Part of a small language model's weights.
Size: 9 layers, width 512, 6 heads of 64, MLP 2048 tanh GELU, vocabulary 50257, 52.8M parameters.
Architecture: learned positions, biases, tied embeddings.
MLP neurons of a small language model. Each row is named by its layer, matrix (up: input weights) and neuron, and shows model dimensions 368-463. Each number is 128 + 24 x the weight over its row's rms, rounded and kept within 0 to 255. Numbers have three digits each.
Before each neuron's rows, "fires after" lists the tokens most often just before its 100 highest values on Wikipedia text that the model never trained on. A number after a token or word is its count.

fires after: "2" 61, "1" 34
L5.up208:108125139109165126125127116145095067125172139149137073100114106130131117135162142132138160176069125089139134099131101102135142116120161145118124140130118159142132097209132116098154146105146102108105132165104092136126107124136118124148181101109131125094144161133150193086123106150133098167

fires after: " |" 16, "8" 14, "7" 13, "9" 12, "5" 7, "3" 7
L6.up521:165114172079132126080137091089110131115147080123148110153119130122159116133139087153062134125130143125086150155133135137140104110100127122139165171140149156083134164117160170131141105156091139103150108093126115136118122129120123137095141135097090165148095191113134140134141088145097138107

fires after: "2" 25, "1" 20, "3" 18, "4" 15, "6" 7, "5" 6
L6.up1500:108141151138112084121190110108158112147169126179108137109097096132188180152154136116099112087128134158133123102137175073149121108131081160090105140115084133153164166103102096115168121137156137113108137113059112113085142121150137112164141132092121111150096113150161145137152132108107154092

fires after: " was" 20, " is" 10, " of" 8, " as" 7, " one" 6, "'" 5
L6.up1207:119177123147145175171104139108107170165091084122152096133158119130131171125097115117132151112193124155143117130095133099130139156172118142102131119140117123134161137121114171121120134159168124123095127131166112125120086074135123177137117139151144118141113120117086135078117164142091162151

fires after: "1" 39, "2" 32, "3" 10, "4" 4
L6.up1873:094112143120134123165161108122145130143171106108155160165173120100160159108140146128139128107095162171138137114117131093137140084096097111104096125171095170145088152134097129105174138119123115148109118167093113148088108234138130109142143146117132130128128148143174094173134145152134096110

fires after: "\n" 57, " |" 6, "|" 5
L6.up563:098114131046151139097083117115164132121102130133142128118145107203149106106147087132114110140122087107160092160089131112148138169165115094139135177129174090142133118146146092106121117116143104116124159107128150132143122141123150107105111128120124125107159087129157077155128147141134162121

fires after: " " 68, "–" 14, "-" 12
L5.up1007:116122108160144140114149161111153126127137122153074103175074129150123171088124098141127116114115128105134153103164114119105140158106139124102137122138138106104113143082126159101093103089126093144127129116120141143151159095084146164144125112129151147148139175130162139122144102151121124123

fires after: " a" 30, "-" 17, " an" 9
L5.up288:145112102140106107133147082124140153111145112141126118118157114114125156141115107139134159142114141119119119160113120139161154100137123086146133098160111087146128151116126076143124116128073178113131122125141094137157126111120093110092145175163158113154147134098130111127130104110115129081

fires after: "\n" 60, " was" 17
L5.up674:127202145137131125143110133174083111116130088104098113159107103109133148141128167099120114154077155146169117090120139084099133108149110170124161121079183115148117136142107091094155178153099120137137120135077095069133121066174160107155164143132103110090133094142123162139144140107125120138

fires after: "1" 41, "2" 29, "7" 7, " Apps" 4
L6.up1737:134130158132126084160108113135102121140166113108172089087129108065147117118140113122102131156152136120160140137121120104102175088099141148125111135176147137141119101120146138097157143146139124150107150115140117131126119144141165122104169141140094101081173139107162139131151105141121112127

fires after: "–" 56, "-" 22, " (" 13
L6.up1582:114154129161083139096143134138175132122134146182134156139126141134120125115130105111128108152186101132108147139160105107099124148118164152113139118145107157153096162086113170130105115145095103147155170147103148159146134128146156125129116159132120134125123173162186143126158095159140100084

fires after: " was" 26, " be" 9, " were" 8, " been" 7, " is" 7, " then" 4
L5.up1333:161156163094191104159147118162095144165148134143127127116110155120127120131123152140147128103142144136112148119146133078075122132115136160142142138148106151147147120105113162100119134184160110111100072129139130113111169118177085174178157139157138122149123086141149112134173086111114127121

fires after: "0" 27, "\n" 18, "1" 15, "9" 12, " (" 7, "2" 5
L6.up710:143179141144109128131119146121134122192136104144145127156113145121111113111111134140144127121105098162159151146118181133114132127162102097078160182128180121161110130156114130105153193145122098145125117136115125138107108114146134147115161084104122079167119109157081145134112155137158179103

fires after: "," 38, "0" 13, ":" 7, " " 7, "9" 5, "2" 5
L5.up1560:138152139152103113127132077147098118135120180168126114128128123081109095138157143083099118193077101121080136123111118151135129083107111140116124136119094083127113093130107179119098123113126118144134119145108140117145121159103139114155094146126148127114091138124174141120111113128123142087

fires after: " a" 40, " A" 19, " an" 11, "A" 8, "a" 4
L6.up323:123120113114129093121090088113160118107117117113168139137137152118129142134122103166124117139138136147125130095112102137133119144115148128137122120076111118159124142134121115134072130131093186151115162135118084105157128096118097065069117103105137081120120131110173116135155118130105123166

fires after: " was" 30, " is" 11, " were" 9, " be" 9, " \"" 7, " are" 4
L5.up893:164109153128141150126125129152126135151111126101119073138105092102098125132106144114131169109159130151145161121128121106095094131180147127122130126117140132151112085105127197079129092149185070155114091128149110075106130107128114175143127144138100132093132147137115150122151090108125143168

fires after: " " 29, "3" 13, " |" 7, "2" 6, "7" 5, "–" 5
L6.up944:106119131144119114145149125108131108120149087147165130114155123131156096110089114113151146151109097145129185143085136124136134126160141127125166162150128150133084122104131081144126127121158156120128146093114130125107110153166130128147188137137109143119120124127131144122103118135155159150

fires after: "-" 37, "|" 14, " |" 6, " of" 4
L5.up1860:152144133153117089100123123113096127111068151122121112124117131165114153136126147188087100148123136138132111130158118127106163139114135107124096070160116086119154161112147150110121132129105141141137134145136151108129149118078124112112146116116142158124157111154131125148094145124113123191

fires after: "0" 12, "3" 11, "8" 9, "7" 7, " /" 6, "5" 6
L6.up568:113157135121162122165168098082093144100124067152141149129125088133163136137104106113105135111104145124136104127102158128120114089119151147125145182095118156109148117140059160129124119112131154105121131117107114129161123134150130093136126135116102171188102133146151170136128136138134161146

fires after: " " 72, "\n" 9, " |" 6, "0" 5
L6.up253:082086152175091124080123156131136099149102109119107134102104146104093088136120157108120122134106177113128075151159132098081110093137143183132113179111145099108132104169147123108138114111103115141098104118146121155124117143131140129153147127157110099144144138116128129104109116141068135106

fires after: " |" 29, ":" 19, "\n" 11, "." 7, " \"" 6, " (" 5
L6.up840:116158126107123125117144154105116123172142118128123146113094107137123167145147112140157121138128114194128123145117129103120103152118111152101112179138112148096117132116112181127119139173103105139104115152150116135137124100103109103105109130130160134142133160131131187156157127135139105112

fires after: "1" 54, "2" 13, "4" 10, "3" 7, "0" 4
L6.up1657:138084117124081119100160112127123107115150096118152093179169096109157113135130100139140121117149178115181142140126167103123126114140141093088101140095111120152142124131157084101170094112171104119117134120153121137131184172171145138110178140137117089114157147123104132105091143173100101129

fires after: " " 44, " a" 5, " the" 4, " first" 4, "1" 4
L6.up1488:111129132099119161090111072120115108118140114143132115134138104181137070138127148164161156179130146108156127131137116102102121186110161097116135093123095138096125165108141136089147162154120089106107102082141144146132148111141146113175128148174152175172165135170174110126093120101092089129

fires after: "\n" 65, " a" 15
L5.up578:116098120069142122150142111134154160067104127146110145145130104138170113152119100101130100145122137111122117127087141157093100151137123075129115171105123110078089119153195131133131141128153126161128155171122100107134143145132130120161146094151116128146163124166166137123141116095124141092

fires after: "8" 16, "5" 15, "9" 14, "6" 10, "2" 10, "3" 9
L6.up1709:106149152115095114143131142112132149157128122082160135134133127136170118114124093166097118112141137147142084118114155123155129109136137125144168170132099169126115136183156177091105156129146111166144120131133109128116110149147148132137158137127103110163138139146106140144112120112114138136

fires after: " " 27, "0" 15, "9" 13, " (" 13, "–" 11, "1" 10
L6.up273:109159138124110145093170112123113122124110158119112161113137139144127123132132123120122089084115153109118151123133181211119125118137087138093138152159122063095127152138141079150139128141127123120137114128149103122141165144152136123175141154113100112099101172131128121155139136129146085148

fires after: "\n" 44, "–" 18, " legislature" 6, "0" 4, "=" 4
L6.up596:127153132090152122111175160118096125162028117120122138106130118142129120161111185104121163126120141133111118134107131106125113120095120184162104132102134091114126109099149179142099132202121117112123123084116094124187113132153082091154088118137124115093137108111142148110119120083101139095

fires after: "\n" 30, "N" 7, "=" 6, "==" 6, "===" 5
L5.up1690:120145106107151124098155139122159109136131106106142147148083107132119161116155095113119140127147139159166148123124152143094119138113129118098125149098164153163079123112122125141130079123103079113191095144121147114160153162098093093131100129133087152146143113116081171104122096139139120139

fires after: " |" 82, " " 12
L6.up1283:112103123147127124140152103155122119151110128109122098114126119125115128105140113169133123128146120110141110092100129175115137134139153116113109117098106140119116108175115180144116125111139130131110110104134132127158128099118126139141120089108112134091133116081105132074142113127113170111

fires after: "0" 31, "2" 18, "1" 11, " United" 7
L6.up1937:120108135121143117156133110113081142126173099122126142140169168134138144136144102152142105170151126113133132123087121149121137120201086124142129121205076161124098139133137127103146119162111115149110130102101112116134148168146129145107126127125104105094181167167111133210135121130085094153

fires after: "2" 35, " " 20, "1" 15, "8" 5, "0" 5, "9" 4
L6.up234:173128115135102137116187148110151113152091107132124116136099138157135127113130164093140104110125086119146128154149126129173154135152161133106134130108140174138117095095188127132122122112124124128171102139111115134144167074103123138146136121105111114096119151130086113134121109134102128105

fires after: "|" 31, " " 21, "-" 17, "." 12, "&" 4
L6.up1450:114148094155109101134116124169059135133090097130122109090122091132154130112166170104132131149083083157149144108134147131115150116152106130139132114120128145132124196141125143117108130118113161115115125091134125133124105093126140120082139148167142143147186147141114144090121134107140091151

fires after: " " 47, " |" 17, "4" 8, "2" 6
L5.up828:150112151106113092109137122159149148157129149124144111138134162136146119129095143118133067106139172162171090100118150113092142108171138115121088099123082137147118130114090163114175189121118130156177128131123155099119142144113140116131150146096116104138129115125132155132122141143133144104

fires after: "\n" 52, "'" 9
L6.up325:089147101119108162101141184150109137119114136153117128124127097132136123166150108150119140179122103186174142145110158136130121112129130157098131144130158154157068109099160130114096153129090124140123116119137139127109152106142152144194122132136122137104136151137100160106140122150158138134

fires after: " the" 20, " was" 17, " is" 7, "," 7, " as" 7, "'" 6
L5.up1432:125146120148142120146113133132096160166134158094129114145108176162083172140137191099135124114148159115140129182109157128104129106130148109146126096104131106117166107138142184148123128109133080172101117135135100143101124088107092159087115129158160102099145142149152131144128111110119162147

fires after: "2" 52, "3" 15, "1" 13, "'" 9
L6.up1487:136119152125122108120114141181096167153139150147155095124126127092136150157097109153122164092104132122143131132085135108117115044136153091119151089148114142157129145134101124140162142111117120182126119145104102113111111126160113118112143102136113120111108104178154109163119124132113130118

fires after: "|" 42, " " 27, "\n" 9, "4" 6, "3" 4, "8" 4
L6.up967:143135137119130115142157133143120152132097101116129110142111136155137146119105157158096095082155141143163141153075154102130155114137134105120114108109146171094129188141112175132127129134124092136141090128130139080130148079128097117117130123106164120122143138117060153101131168145112128169

fires after: "\n" 32, " \"" 12, " (" 9, "==" 7, " of" 5, "1" 5
L6.up1606:114123121134139154118155144059120157087170075158135131159134147164149147115090093119110122120159159113140144094118100138151113135109120091109114129129118101094161131142147113149147129132159132135117136145134096145136138118133148135145135114140105134112158122142173156120130146079166140146

fires after: "\n" 54, " (" 17, "1" 6, "==" 4
L6.up1752:115081155129119153137151116095100137110135120158115107131137120134138122095119115124152095160154135156105182066117127143136106142139143102104150139133161122134072132188128119114138112133123096139170127107121135155140129125137104127173150113147148106151108123118138104131118118132119139102

fires after: "." 55, "6" 12, "2" 10, "4" 6, "0" 4, "3" 4
L6.up918:140130145112119185148133108174141138130142155122160113121134155145123145194141115135142138154079127135074134110095143126124122134087149139129107081100112141145128145123112174139093090134114092071141095128154114118153139126096118126112106165181156163136130126105096114131103173092120119165

fires after: " " 39, "0" 27, "–" 16, "\n" 8, "9" 6
L6.up1710:131103138169098145150091152117149136146091107129109125156164111138118144099152142131162124076116137100109149106164147148110108136086106171145093130146140073102170152127156117153113123105114115116131171133166118143128139155130111105144118131092093137119134173173115145108117125140125134144

fires after: "." 69, " |" 10, "," 5
L6.up91:135153129123126167152137097119105087145134146157189106103141098112116136161123143140174146129144082094098118145115130156106143104121108135092122136101125093131107166123150146143086139119151104140131125106129093134176118154121175142151139143146145114125135118106114157092092131096089155110

fires after: " " 39, "|" 21, "/" 5
L5.up126:121109098121113117121108111122144174161112096068128060104136135096132100112148155156120111134168154101127117120113125126084127149088129122094133123173129159108124137121118101127098130149129103134132144140090094141138130112103120112121072112103140080146171154141102128105147163169122128153

fires after: ":" 31, "." 14, "5" 10, "3" 8
L5.up1629:115129097139143135111151075100090142139174115142105175124117065084121135148133131122138092140093154151108110147111106129096098093141131138108139184092112128131147087115092139132109119101120121151097142172103114125189132113162156142081150115133137107150133114135129148134117155150142176109

fires after: " " 54, "." 13, "–" 11, ":" 9, " (" 6, "-" 4
L5.up1921:097143101158109161092121161091117112144101123136048119126124134141117157124118122142127136143099112135112129114118114130104108162111151125135098110166129115103129113088136139114119107090118101095145143144107105104145126125105120131134116130103159125087160151149135095118133125163106110128

fires after: " " 93, "==" 4
L6.up1671:118129114132155133102147091137152131154108125129136111143131125152138170108135093096106090148073146143130138097170117144156133111122138163083116129144120116143154119101110106069146080124122089097114147148097143164154101109038101141146122120139130116116121139133157091110110113143123127078